Weights of a small GPT-style language model, trained from scratch on English Wikipedia.
Training: a variant of Adam for these matrices, 596M tokens.
MLP neurons of a small language model. Each row is named by its layer, matrix (gate and up: input weights) and neuron, and shows model dimensions 288-383. Each number is 500 + 25 x the weight over its row's rms, rounded and kept within 0 to 999. Numbers have three digits each. A neuron's up and down rows have the sign that makes its largest values positive.
A block is one neuron, or neurons of one layer that tend to fire together. Before each block is what it responds to, as a language model described it from the Wikipedia text at the highest values.

Responds to: Clause-opening connective words. The second word of a sentence- or clause-opening discourse phrase, such as with in "As with", for in "For example", time in "At the same time".
L4.gate3:496513445502502453501503483533492497511465467457519492468477498537487518492504492496528509479496498524522476489520498501518506476483504525538499510487444501467476504512506529451498468476508511508477535490528490550499526524494517516531495530488468549485438468454488511511508509440540457521
L4.up3:492518539532494516479533480513477523536487509488508521450452510541558543496499499486473542475514523515486532512454515513491513445507493508518547527464450534499528477476511500509520521502489500486549501526499504457512513510480539528402505499507510496534539476513475457502505525535494490498
L4.gate134:530515479536499514514492485536496506479467515497522496464476519529488495508529488497554519472522466543534492546484469472469487509549505491546530539483497526551471476534520552521514507506522527521532503519456496495519498494512467466500559498538490520491473535492540500491483520503583531493
L4.up134:497493486530508500496514545479502540513466505481454491490497517507485521499492493479504543466535479516508525482500511471534501515532525487498488493461473509463558509476529505465475520471502504509546504513530527447473526497522500538504500492508488544554515499472498499487530505497541500524
L4.gate139:488482529455534495503490474494510526502509536494501527483473459539492494519498488517487523497510485485506479498484483530505504534521468464474511496491495494485520480514472522442491478496480513497493514495493512512541503497517461531518516488483483502483510504439520515478538447467491502488
L4.up139:485553556479543540506501555506480542476511447504500504459475511534489475526566491490506485495527478559521562469501495515494488520530526509467497533499515493502540512517532480489448512489436497458493499520498492472532465471497523496492540509460528520517510474533462545475530521494521486538
L4.gate319:515540517514495534538520495483501506495512508511513475513473494538541491490546528531530498528481526504443500513474513486514471491542496507509494515474505498541444470534477522505458517540511529524533449497482520546497531437466491516502513526457495518485518501475516513517508510514523485525
L4.up319:520523485479487493466494521487536539482505502509474501474503542491527533487510512469519512504541503507521529522468507490514522458481512472456547489478524467506443488477512521547470463486514527489490506503508557494505495534544523518490525505457446516524494466527515496513492496526486526482
L4.gate407:519478453528498472490528493528432529531470524511508495495518470535470480501553520503526494493532508496487478501450481502520520515510508489490563506477450540497506471451496493486511480481515530501520496464480458505503509538523483512505510487490523488456523489503513486504487461478501462476
L4.up407:488497480469496491455537500500493513527476495492483540495544478510524482534466512501475501498472490480558519482491485505511495484508489452486525487521461496481488527542496524471475502492500480483532485513512489483481544512507534486480459480453482479509543496464467506431507469510471501509
L4.gate415:535514497477499443528519489502537482484492519522513472510459500560542480520506498508495520504535492510467484479518532506519508493489488469528544514470478506502485506516431514502477484495481531540508525493505506509519495502502540539479522505488501479523514502465509521482519528459512495516
L4.up415:510512514534489532490516507489522491474517507517453489468481497511498480508531491518484478490481490502508523523507459435505475489511517521528508545515511497526545510497513497492498472490506484548525516532504518518549518482493503510568531485510514538488551494520555467484486543496519484502
L4.gate464:462485497445445501521510499551515485459509532483516502493503522503508501506528545517514504537489543488492490513533506503511487514525522492474471514535538459557461490517518498498493515510509515498518481504449508538497508485498492495486501459473500501504507498557495509510501529493505486528
L4.up464:556482497550514446560516503507511519496522467510521488519505516542530467510476523558493539460504505547469495525487509522493466523504495486521462513497491489523494481535486477493499475474455541473531498510466500509522456511507550503491501501497492455537496502457487454486521488494487486476
L4.gate474:538515542509436515521530508514485520519490522480472494508552497511517478483459499463483550486509465479524436533505443498534495486494509466539507488521506504470465497480522438464451504445469496488530513527489481497504513522543529490516534525493478541488502496443493512465525546545473488518
L4.up474:511519500488482493482503518499507499541498492469469489493479526532476517519540541475488517427481501503511481514526500471525498471524508509472516547522502464529536471523439512460474499481512562522539509481500499497540510541514484546481495560501502475526513468504516490488533513521529541484

Responds to: Years and phrase completions. Year tokens in dates, ranges and tables (2022, 1991–2020, in 2013), plus endings of set phrases like ended up, at least, selling out.
L2.gate51:527526522498489517479462475523514524525560505465501515524545508481557496517533492501504511497481537460526491505487443507525488531531518519486494537479518507505509500465498515512492464435471501525511466491514526495498509485506483490525514504462523477483498502510476476491511507479524551525
L2.up51:490493493483481500508471595522497521498532511513469498544525523438504503536517440472514510533496495520511517537514541508482472507508514480497535548500553484498477501476500506499523483498450484459482476477486491563500535520498481506499480503512493504509517499520511483520483521454482488464
L2.gate440:488455504478518494532493473473495514505486515514506525556475498467489482506476507542516509522509483517499495466483468544511478502514500510503497472464466530509549542458516481506504489508519455506522490522448521501502465513517432521509532507446470460467454466504470503553493463527513507517
L2.up440:446499523492525534541493503506509498504508487513540480503503499478519492530482495490477499533461484465480466495500485552542486518500494475512446490474524459512522461483455522524506508521474494481541451560528506477511486482488518496509495498481533502489467499516522510502481500454492527493

Responds to: Templated data-heavy text. Tokens inside repetitive Wikipedia tables and boilerplate, such as table pipes, census percentage sentences, coordinates, gene IDs and sports scores (W, Ref).
L5.gate81:565558496514497560492507516456497557487515515511483492473513502506526506513514514465507459488482488496521486517476485521473502473568469536476519525493549481493462513496515492503477511517516505509434538482490500532465532486531451462486470464479527510496499490538468531507450519499501497538
L5.up81:521549502505450497448544495454506508484503521523442506497555488451518542477472510485502488487466461514512521483492518517479502455519525501524529522518539481496443467489472517491521539510458487507491505490537513526488474514462512546509506506505499495496501521481457489510442533482482496510
L5.gate250:519552498514473489552497484506447506492495531494463489504514508521516509505485457502492496547487527533515458547512436507469532467492515484493493474509504479549507519446526467512492475540552486521512511490471520481518505557541482479477500477444458495477488501464472519529513529513459496536
L5.up250:509505503520471491532531556545490483500491493500479488473514534452486555500499476511457541536509525510517499475524468508504494467457540515508511492527495527496525522482548514487531503498575503536481551491501467501499543520521431469481509486503481502508540486475502490523529557499500523494
L5.gate348:546504481508455531490503502519491466474504495499489542466535522479483543498553509504534476491493500488458524494525471512492575488499523481561503496493475531565470497489452485458505515497547511526533524543534479499515519520543535469481495500521479509479517540531477525516453481508496518552
L5.up348:510492458478518503524539468507514512484549493478453538448523477477518549527456505464506470487492464512486493530456504509508514519496474463517501480518474516501470490510511495479496509465556512481504544524530485497505523536454492504495509503513506491486541565483511534544518488529503480522
L5.gate484:531539463507518538493475522481527472447431513517493445470520508463520499501496460498516530519484508532517457523490484505516437498538509506514478504510501492484459483468501486509532469491532511510496518534457457509482473528533450503495493472487518559485479490548497510499502531510453460534
L5.up484:458522487559477491534512485487534507476536494473483554492477510464506501465529536527486509443511490476489526519532455531519531510486525544454496492485510523543507467512527496490505520513545493479506490479517508476515519467478489528484488541509490473497499512492526461502479527476529503531

Responds to: Numeric field separators. Separators after a number in data-heavy text, chiefly table pipes after a figure (turnout, climate rows), commas in census lists, coordinate N/°.
L4.gate50:510515443462473514469478471502517486554506493495512460477499542493529520510517486506545522485505481516444500505546471512496515519525503508463494518482509469540508438471508508531474512457472516524442489518495483474540555516476498520518499542502496528549505507497503471473545476527540521501
L4.up50:460475449524514550527496550523491472463493489489582485501482528538453521519487486470496487520524515484497489533495499535481539440490482498506521469516470517510521505505549484469470505459499490509540493496514500526506481525491530487476466463553468481518513439525468490510479506467495507520
L4.gate65:519527469470543522536497526531504499484545484535480451484528460460538480514541506466466500521484473491457470508563506541519491542531468458495475545481494473534522512500519546503507458501465499526487512507486474553488499509503531477521485482477498488512561505500528455495489484534473495499
L4.up65:559551529498556515478533450482492495455481479484462457526490534515516488480514536485515550533481445511451508465522510542474480483508563496491483522485484490491519484495491505556496528489476521508432514535468474514472525495543484513530483498515496452529489511496508446533491545530504490508
L4.gate108:532450510493501514476510459501514446479501526511479523492447531497501501500537470495571531511504492507468487519511452505452533477530519509442528500486535516524469496487496500515493466471452519508487502519445519539483530509550531496541491468494479480499504508488516470512460488488491478484
L4.up108:528485479517475515500467487498487487497522484499479500496489518528543492482539439472515490460461479507500485503483458538434541479541536514494523492485499534548488481504486535532536549486495459485527485559508504486530526514503503501471497494518497504543503444486488462514490542451519521493
L4.gate280:489504494501510512520540513487524497524500518487479496482521528472443478534489521478508479494489478485545514539526462530478573469483461490484548485467509495533506511497519526491431477513479486547534457509491474461519501485494510487476530495507511486474454546493455511489505545473493506489
L4.up280:519509482515471545497470487451493509504512505495476535468505468509487480448495515470482587490470516515476491522505492532531482491514496456502528510483480487479532508416520482484513496499507536475480460498490500501511529506510462456475460499510501489456475497456474517490503526498492498536
L4.gate361:505518498480492507485470507513511505504542517503473486479480512476479486483542468526494528509484495547495494500502441529515545471447524507498492507507529494538469495512553445537509480487513511494494499530510515512494520494554485484448494468482479483463493507501502505535455469490514506516
L4.up361:472499533505498454522455451514498508527502488519487491479517508499484508468510551513500454501513483508526505538486513534515500536508490458503521505538460565510481520503487517533516470511489453486478501506489511497482535518478493557500528511516480472519501511522498497510522487489487574489
L4.gate439:526521531507476498463493548499551499458504496502481436481512502468475472487508483474504496473537471462497469512473486534503518497489488527498508476513501571530510489513498489483514525502481471508485519494475515494518505479462495473499492453541512538548567504523500512511455479499505469555
L4.up439:525532495474479499559486490500475514496479482564516450470507509479483491516478442473453530495486475524541496474504525511470501502491475511475497529467512517520525525507513475497512473466493473529520478500547448477519497516493511510509483458498513518504524456537492473468511485562498519516
L4.gate468:506485505497522499504496542497521485538511519479493512522546498476453466481494500492523544492502520465462483497492442483484520468475492507508461504483474482477462519468493464485492504522470503547480493525508457511532481495557485475497493466485534449459495498475479515503492499502524488507
L4.up468:515516464520504522497509536455466516512522516522508461468501518506550525472506516444532494533496499513499515488491489531531515508536485543474520513500503503441509492465520553518501521559525495514475485506518504457495482488525494511539504531502478509520495507570505499531510546533508483477
L4.gate481:494499460584492535496516480479473477496475507503521539498496537524481503489484496514505554500507519535458461532486436515481467470501519494526495506472508559497523484461501479487523514505476536482557484526452514489493537477536516509503480465506517519535493512497556493486477521490491467522
L4.up481:541507471497528512501470508479476519510487515495432516499545512480467507442464469485508539510501486487487521463470531495505501494484494521505534458494481484443513505503515496464511510497486504485494498475540492506512457507537535533525477527494502480528509511488487466554479499475471489502

Responds to: Decimal digits in tables. Fraction digits of decimal numbers, mostly vote percentages in election-result tables, e.g. 97.61, 27.3, coordinate decimals; weaker on dates and unit words.
L5.gate251:491515519462515521489541512477507511489499519512479476526541509480483474512535509525533522510472533449494511529502494510515505507501429503490498498490494499500481521528455516498469477495514506500521496527498500471497470529530505446473500486501534507529466485520466490500497527462488549529
L5.up251:442478440446477524486530510544495524440504460473520501464473483498496533449532502524491495471473518509517502506496492514503498507480563503498516556502500511483499516473455544510511497505479510478476464525483513465506522504503484480513486524457469542510536501496471473544520521480510497520
L5.gate390:493483496502492495480542501512481510455492500551478518474546507491508505512492499473535456518472492530528506499476538494517507490514504505508525527497502495509510486482490488514507468508500478444502504484483510506512524514460447479508469503522476552550507503473493507537441504478485526496
L5.up390:499485510529518520527475500488497480491483493496503544485519503470479505521483436479518489548458482499520527528459502466513511496504498536470485503493490462521484518499487552511507449514527527505504539526475492525514509511463494548514519520513515488522484524480521478546462498467471509488
L5.gate461:478549527514511487484458516514482525481501500503501543555485499492488516468454478498502497529500445507479487517521532502496499521492493487485510464484534521529503506531472535504494458477577499486546496513501523456467462520543544497546503496500472489493440476514477498481481479452480476523
L5.up461:496498494517522489500464480500494520473531482482479523531498498506533530478456483469508493488509482486498494489522522495504475534527491501498534455505533499519534516510508530508533470504583517470533511502502519453456521505522493509605482494521488482533487519526477487530501487496483473500
L5.gate490:492484506502467519577501502501517510485493491490513487484526495459480456501476528544510474518478514474508480529478490561478502532523526463533480482457507448505500539530510515456521472483493503489494499542533516517490463494517492505483546480494489499485485476529511432509499547485498506501
L5.up490:502461497529549530551487527511514508489551476552478501507493511494544520505500467425477493511472488494508513482483502497495455489487492459518536518536466484488516480491488512523518468509462515490475461531500533510508521500468489551529495485455489530490508517525488472501511504513503476468

Responds to: Sentence-initial time adverbials. Last token of an opening time phrase in narrative prose, like a year after In/On, That same year, later, Meanwhile, or its comma.
L2.gate72:504530490501491503527509450499535492516519495524517526483543505453544503505484470460522493480460515487486520493519463560502473490502519481509539495464509526495489464515491491539520501543513499513504481534537523510474514522491506475495503531475539505539505459511489502527565519494486510517
L2.up72:526509491489530498500449495469497453484496531497485468494482515557492523469489449484522504495486470493446513487467518485486517520497464515499513510487462499530469475505507523521515510473503481524502530495444496520530507510510502482508532494489497483474475495487497509506534502494481514534
L2.gate332:509497489535490505485517481494459477479479533499515481507482481455501505485471508494511515507490482523453491469521469506494484523491527467493467526495468531514477453489545498481483494486522511506490497523484519496508534470502544504508529488480520506493447454507503514513519445505499533528
L2.up332:498521511529507524487543510514493470507516500516479493467488480482549540486468494470468528506520497458520501504510486513518479508517491489501539506462500521454520524540518487523511498516505468502504523498527500511506487517481517489519514514532523509528508489524491509483517566516466502527

Responds to: Specification pivot before named item. Copulas and linking words that introduce a specific named item, such as was/is after "the only exception" or "most common", possessive 's, and such as/for example.
L5.gate78:546479526473495486508504460535522478497437521520572476479541530533501488475478505491531487534497489508534507531474539524488521501525543505507507518479507484468512493528446543507522486495500508511515487475518516484470472452471461498504481526489474518495481487483552511503491519498519538503
L5.up78:536491507509506477472473515495502528466516506477462502531531484499511455514474497502488467532529470446481495529519513458511533448479486460504489497456483503474441502474530497527565523493512540516522502475519511505517517562465499520521482517472508517525482497483498476505488472482543538478
L5.gate132:493523537472531494476522481531529470496519499473518488494468525527500520501490537515501504528540488438515501451506478509514517539478546506474491513508477486491503539516535551499524518479500476542537470536481482457523515514514547510485465544517510513507465512504490524482498489486511499511
L5.up132:498524506480475471515510479543504548465485491527485511514443517526548510510498532483492510516490489520538505494463461457531491485482503516526476471500496456447471527527492511527552524466498520505542500532512507473516453471511506530476519527474496457497473502526507507494495535484570504509
L5.gate204:477507479484521497485510574461517511554481546494487461496499479488499492472486556528527504527475470482541444569496511508546507521479475496502487505517494475466523514482491490507482490484545464509473545465512467558488466513473518508491526522461461537509474490487526472537532516488495482514
L5.up204:492504541531528522498519510540517529468501506473466533469516509530513531497529484488509490507500524469510482507577535515512552479477483561529463465470501543541510474548480497506506532480485485525489512509494491450477515548553518499459494490502474476483477557468524492482541523525459501464
L5.gate403:523481491500497491497500504534480487508472494510513523501545507519514505480499531500482527491558489482500508494478471522477515481498478540440481513445495519507466485492448507489486501548488537523536453521490529459522480534500582507476498507476458499544514467500523465496515522472498485532
L5.up403:431500472483463494491526551489533519525497525471480487527500539479502499496556496535501487536500475485528524492511524485523552482465475518500515480500480475455545545504495492489481507471505459480517489471540485472494482488480492504489511507487470479496495518523494559509502517494492505512

Responds to: Name-completing word pieces. Final subword pieces that finish a proper name, mostly people's given names or surnames, plus some film, team and place names: Lally, Fly, Cicely, Woodhall, Hillary.
L2.gate65:523521523489536504486476499537507454485498511528498470524485550505481492502510525504532498444451477512507499502464455536484536544468501531501494511481516489514494509499526547554527528523492513479483488527500492536509517474517476466487525494512439486470457479447488529522493515492491534544
L2.up65:518493469466517511492498483503505513530497504509549489479509528532466501543509508451481472479506498522494493504510506524517520529507501472476492523493516502490511504516479502482509540504541502491480514495509476483506503485509551489458492526504480496500463479491516503474506499495512482500
L2.gate364:519479498546499504502505479489481497505504440503508467536480502525502487506505463504495456513498527552489528483528470493469510522493499499522479503498534546532494571518485505510543523537509484471518494558475498490542499463488534455485522551483516522505470508495513523543501543486536575448
L2.up364:516549525494513508481510535550476512513514457500477510509475535521457479512515515494493503516492508522485537444524524498450505475498533524511546509510475509499478490539536453536514528475503515513465471484471471545511519504501527509484473544472490548484467483499510527487528506519528518484

Responds to: Separators between paired values. The slash between degree-minute and decimal forms of map coordinates, plus table-cell pipes after a value and range words like to or from.
L2.gate86:560504502529478512452538510501472509501524513476495497532470485519488502496493501496513518493521493492489516499491486486495486478525500481515489511474502503510491550482494483546511503550480527491514504507453513531482470496546471513493495510478504483517490554515505483466487465462483516496
L2.up86:475490473456495485462488475515490468480505482528457517503476490485503470467491499518475484501471516549478500473451497499495472488482533483459513468504485490493491525491507512483520551474488529499473533528457492499471505503453489500538474490532465541473471530538497497495495485526517476526
L2.gate341:525468488505463489476518472527523473475502499495484477540486537493500491500490500515520531526507488551463511518504412517458533458503530491495497518507516504498487545514539459487484477473497542484530483536504489488498444500485487479502507491470487497484491508538513502519465508511517507535
L2.up341:552483513492511433494481544522504482517535543467489536514486523508531536495487454463493524501492479455486464521504468500503425514460531518475507508490514489493521573489548476540504462488507468488488497532478499526538486515499509509492506522481530503517489502480525451497496482498519499476

Responds to: Surname tokens after first names. Tokens for a person's surname, or its first word-piece, right after a given name, e.g. Goddard, Schoeman, Northcote; also the "of" in "Joe Morgan of Gay Star News".
L4.gate187:489508523531495510519493494514540534516496497546518500458499515505512519555525466486492507491491545519538481539499507513501468521505493520512480509517486524475547536534484510522498486453485473483502448510499568445518493506499517520514506499477449470477522484467543456503517538509515550484
L4.up187:490506488494448472454481485514481491507485511513501536518533529539515460504504520488511523488481525493431520498495460505509520466466507513467540572467497526492477481497459422479459536519520514498444450516479515536489469515483522487506477494515494477512541536488471488508478491503521533528
L4.gate206:500529497520505492471485498483438512540489524480526533485472528480441484512535504478548491490485502538495531463471538505492530489512490533495455506484506531521479525529534464535537552466482487539494507513495512493488525498517520481501485518496477465501458461496474508501534483524516497514
L4.up206:473472477496505496490501496491503469518503470552486453485489487490483441506502471502487488528447498459499519521527508472509515519476494513491486503496489514520499542523499437481489499516507534510505509494465505523541467466523451471486517474513508467495485512554508513528536514527520499497
L4.gate220:532518509499546505526498545528452499501522491478505496460506558569493526527492472488508535493503503513520552495495456487511461504502517489505451523456486493512524490511486497500497493518439465505500505502523517459531509503514524491478533469512514516560474463544513478490491515499522511475
L4.up220:482507518495485487446525506539543527511543523488455549453533506509491515491507486512496485507501482494536506515538462485497527510480494479510477520497517448504516581447478473481500517482480512469506480529508494514506486522510483505546509500513481498515536511484496480490496515524496487556
L4.gate329:471527521516448484497488535520475494564513501478518469500478527490513457532508528497496503498487547535479488499498490465504487461521454501517496523505458572502480521478509477533511503500509520505509496489538521467520524482530466474555485468501493542473494487538492509474463507529526527551
L4.up329:454544561469490478510510477529494509468523479470451476463489463512485552506504494483519524487514497507499503455509461467500488450473456504522430530514459486494519522492516494528516471476492491515526496499479538513500529498551511527503509530447501492520497533505480494515474517483492520525
L4.gate428:499510486491497515493522491494509513506522495446516502486537510494519454530509521468498453506463522527482486513538535540512502527519473421513470505515496493484493539534441479494502504521520502543489484531497518474483497471519505496504485513462516458526477458523441472526499510516501504477
L4.up428:476541534493475496495501482455513483487518549511465521467448518549518535498526459470517530523497516540480535516514477506552515497518451530493454495490464523510512549493508463490491488496516530506511518463473569498469481551484497548522574522468468495496523463506474481513538489495460494481
L4.gate462:488456475501505546540528490540523482521487484515503474454514516498506529512494520521480473490530485499502521514479500518506498455514494542499451503457509502484484524480453560518455517508497461514497517494505487496495478478545525481536499476480479506492535464486474441521487544503538531550
L4.up462:516518552523502507528502497530485479464493487506497478479483506519474510508548526527476508473525499497522502459500494449530493458532489523447446511553535510518522523493531499488499520520545526513486487507498496460483543468512487463527477504573509486492518504545495487507518471527505516506
L4.gate478:506493487510465516505516514442517507485516485512498479532530527517516468489543508465492497498529509499475528482469529529482443549524485513527461517478495521467534530487483483540495518510477486501466467525500497500487498460511520498492477460471516505500527463511508494488499497518523482466
L4.up478:515502499478470422537505490508458487488524545490538530445518476537480509468506529515479459509529440465511489474491474502554451515478521489526450520506501495472501530485487527518482501467470515485539519495508494522507510541488551441530484474524502481507518489522520484478467476529492503483
L4.gate504:491512502530509498477516476501520515503521505499496486512526506508489521506517491481565497508492538478535506489499494462515526504515503533501505552464488535462483525527536477495481515533485494569477459447495525495527487499532528477487484515461460491509489459495495472532469503498486532496
L4.up504:516510468486463475480484478479520521530487447518499499491494521493540466545467466528520539529485473532490479462451518486527504528508479529489505497461499516487515505507485507470508479496502470527504470493528545490513488475500484466521533499494515491494538482515465540512492517524483498490

Responds to: Binomial conjunction joints. Conjunctions and separators (and, or, &, commas) linking the two halves of fixed pairs or compound names, e.g. Black and White, Brighton & Hove, Little, Brown.
L5.gate183:539533456522481464517472554508511457551470500499501493495469516470508472496460523512473505466547498510521486504490457512468474442501507496501498507473499553467529505476520502550513495545499463505474507509496488536498482498475512464530479473536460471517460543488507489519464514482531517511
L5.up183:491501557528459535483506518504486494509524512504506531513462514501552502515544505500467539477470508510491500520522475518546482490463495518497483549510487480514493503520461527478510523502470463478497520468502489516540492525505545512489513471531485516468494522460485527513546499497532556546
L5.gate185:454516511496516526492474493504524529489537489508492560499502466460548453516475524463539474509467521503507530528533461566498509499469531508495501458535556543500499525485404530482530538499499496491509472463502498467464517496480473487545499421469489549517526529509519490522466554506531469506
L5.up185:506483506525449495496500525526507456530527492458517505504515468478508457506466513537500489490510524491510509491469445508540505512475524490506456532489493538498485547519487463538514533460500542507470521542478528482483508507488506494511517452518504501507523477508554550445529510473483482493
L5.gate231:511540487484516498529520506506501510542508453491488488496477545471508546508520492496474464491482472510489523504523503465487447486529518479519486508474504510491562518518488532502521449529462556504564522555493512477462495508491518495516537504515494499524461524540497514526465519493530495536
L5.up231:520486442486463497476522487496462505520490500479488462502522493455493435519490506506504430477518506523523478479499527494524506532518547546510479501482535525489484533507493513473517522538566486531500459529509490493483481495492511483488482460534480512507505491495477520488529524512522537496
L5.gate245:523510479522519469482485532517497488498470457489519509505551521494494517484515452514473481499508531505512505488519475493476507496485518415490498525485499452490514480520485525449488509510513512534506521468490479532504476480491531497497491503469510480518509469519490498492491488479490529494
L5.up245:510501507524453464490474517469538485483510504513510491522500539486503511524481497493477466509459503520489490494513503515550434455534487496515536483495503540460471513507460471518477500551482471462482493502495504474483477496526447466510469475515492527511425483547511525538477554478530468509

Responds to: Mid-number and word-continuation pieces. Later pieces of numbers or words split over several tokens, such as decimal coordinate digits, table counts, ID digits, ordinal "th" (75th), and name fragments (Boyd-Rochfort).
L4.gate231:473515462491504490455518468475500510490481474513493511504534547485464517452511508507478501519514465478475471535463513522441475524483504470526511484445501509501504499475491529517511518491494482458517466498521510502448480501501464508464476527479509480537530506465490506520514471491443465476
L4.up231:536490479539530521504494531481495549490552469491505509467499497478504491484479489500483475465468462478505495563477494521451489503514539484525500536468510474500482498433458542485504466480540507509517493515520502527489509513499467492503481497490497534475537492470585550472549539531505493547
L4.gate244:492496512515489476510504491504549482541479490474504530479509545510504465498472509465459528499492530500509473491498496497498511529487503516505482512461519487498523471486492533491466529533528494439559507520501523510481515490489474481543503484527503481540484556495504495514494509480479509499
L4.up244:472492518485498549502512452503511512508483518524510539516522500499519542490478442533522474508473522490483502520473443472483510497484481484506490489503511496492547477510491478448496536513518498486516496481494544492474497499516432521559547487501501475564529523489507482468514516492464490480
L4.gate253:468539482488474460508505485504549481503519471514460487517495551472540470520550491528494493528523524537511488513514493507494496521529486515503466514512529507492533558509481501497527527515564501477518524514527527499458473443499457471518479509472470512518527513553517489500473511491518521503
L4.up253:500487489496486491471535498447460506499503489510463511516542536493482473488528521555480465479536505516513464465511520522486513501543504512479524503511507523523533512464456460515489523531537472486527454485479504513471479516565513472475493527523465507514510443488501493552496493515472476543
L4.gate305:520502500493529472485489530532545499469535504487484512482511514521547485519493533446497477482521491454505419513534536508508478527508510466530516525511514512494512495426505494481468515471489509514516529571527481517488508521486477481502545506570462555519500534473514508494513496547485537468
L4.up305:450511538460503495467489462487522500465498535482495530489453490517507506486478516491464529471496487543490508480513500470497530514472499540496548508535471474521485505494509504525522482471461506524514488471493523510471497535513498494435517496507504510541507505499499516518482470522471483487
L4.gate332:499576530495502531504485503464565483466569491514465494472499512486518485528503482512518492476450508489481499536498459534488477481538507459496511509504478472540491461501498530498512471552472515510506488508484486522512508508497458518484492546483472494457528497512488505528480495486438489490
L4.up332:495518525506552468506471490551493532456506501481500475496518537525504554512483513544497517418453516548477494501515483467451496486533554494521527521523542461477507498483477495494493511513470465511475481527487509492485509491500485494502507514494485482540502519507491513496511471498509496487
L4.gate347:540487472453506499527497542516547470486493507498506481507461502487532458465496522504498507499500479507463468530513491530521446495525510530533509499484510517517518484479515488510492473505533492510500524521515485453458441493545494496466553496504493495489480529488531473545497524518462534512
L4.up347:472497482507504495516489535499514491496506479501450483492526500485513485508547497496509483497479495469518472520557480502530507499499472518465503489484518502553514489495440506523486508523514476526461468516477487540513501519457477505519516501514496477493542506480505495517515485527502466478
L4.gate363:518488499516512493481474458522528528515512451470498539458488542477510495510524452514511545497439529475460508507540445510518506516545496506501522548477476486506488517486494523507499498551454507529513516510488530515478497473532455476503496480493467470520498505528518468501477454504452464540
L4.up363:477490485499496511553499474489498498495492465519486482494528514503495521513499513463541502465502488467508495491468450534473448465529482502479539528510469515477443472439542475513515481491544502519445492492499512493508487535518494496457502543487521500512478518506488482482493561485532494516
L4.gate476:462519496466510449477458524530521531526543496467479497468489556526535495474514493488473536480521477488483485509517468493503473542509481482535510533526519509480493515499449504514527573510510486529471486533504508494493465513504473517547516500491457529471497500481543474488507484510487494467
L4.up476:452487500507514461479470498496485487494472471517523510490497525494493495431495513549488510492478520513520519505520491524504438515493519529491485480458568533503486493490513484538533503490484484522490464488514495502493480547510478461510523488516551505521533473511537484535532499465454467479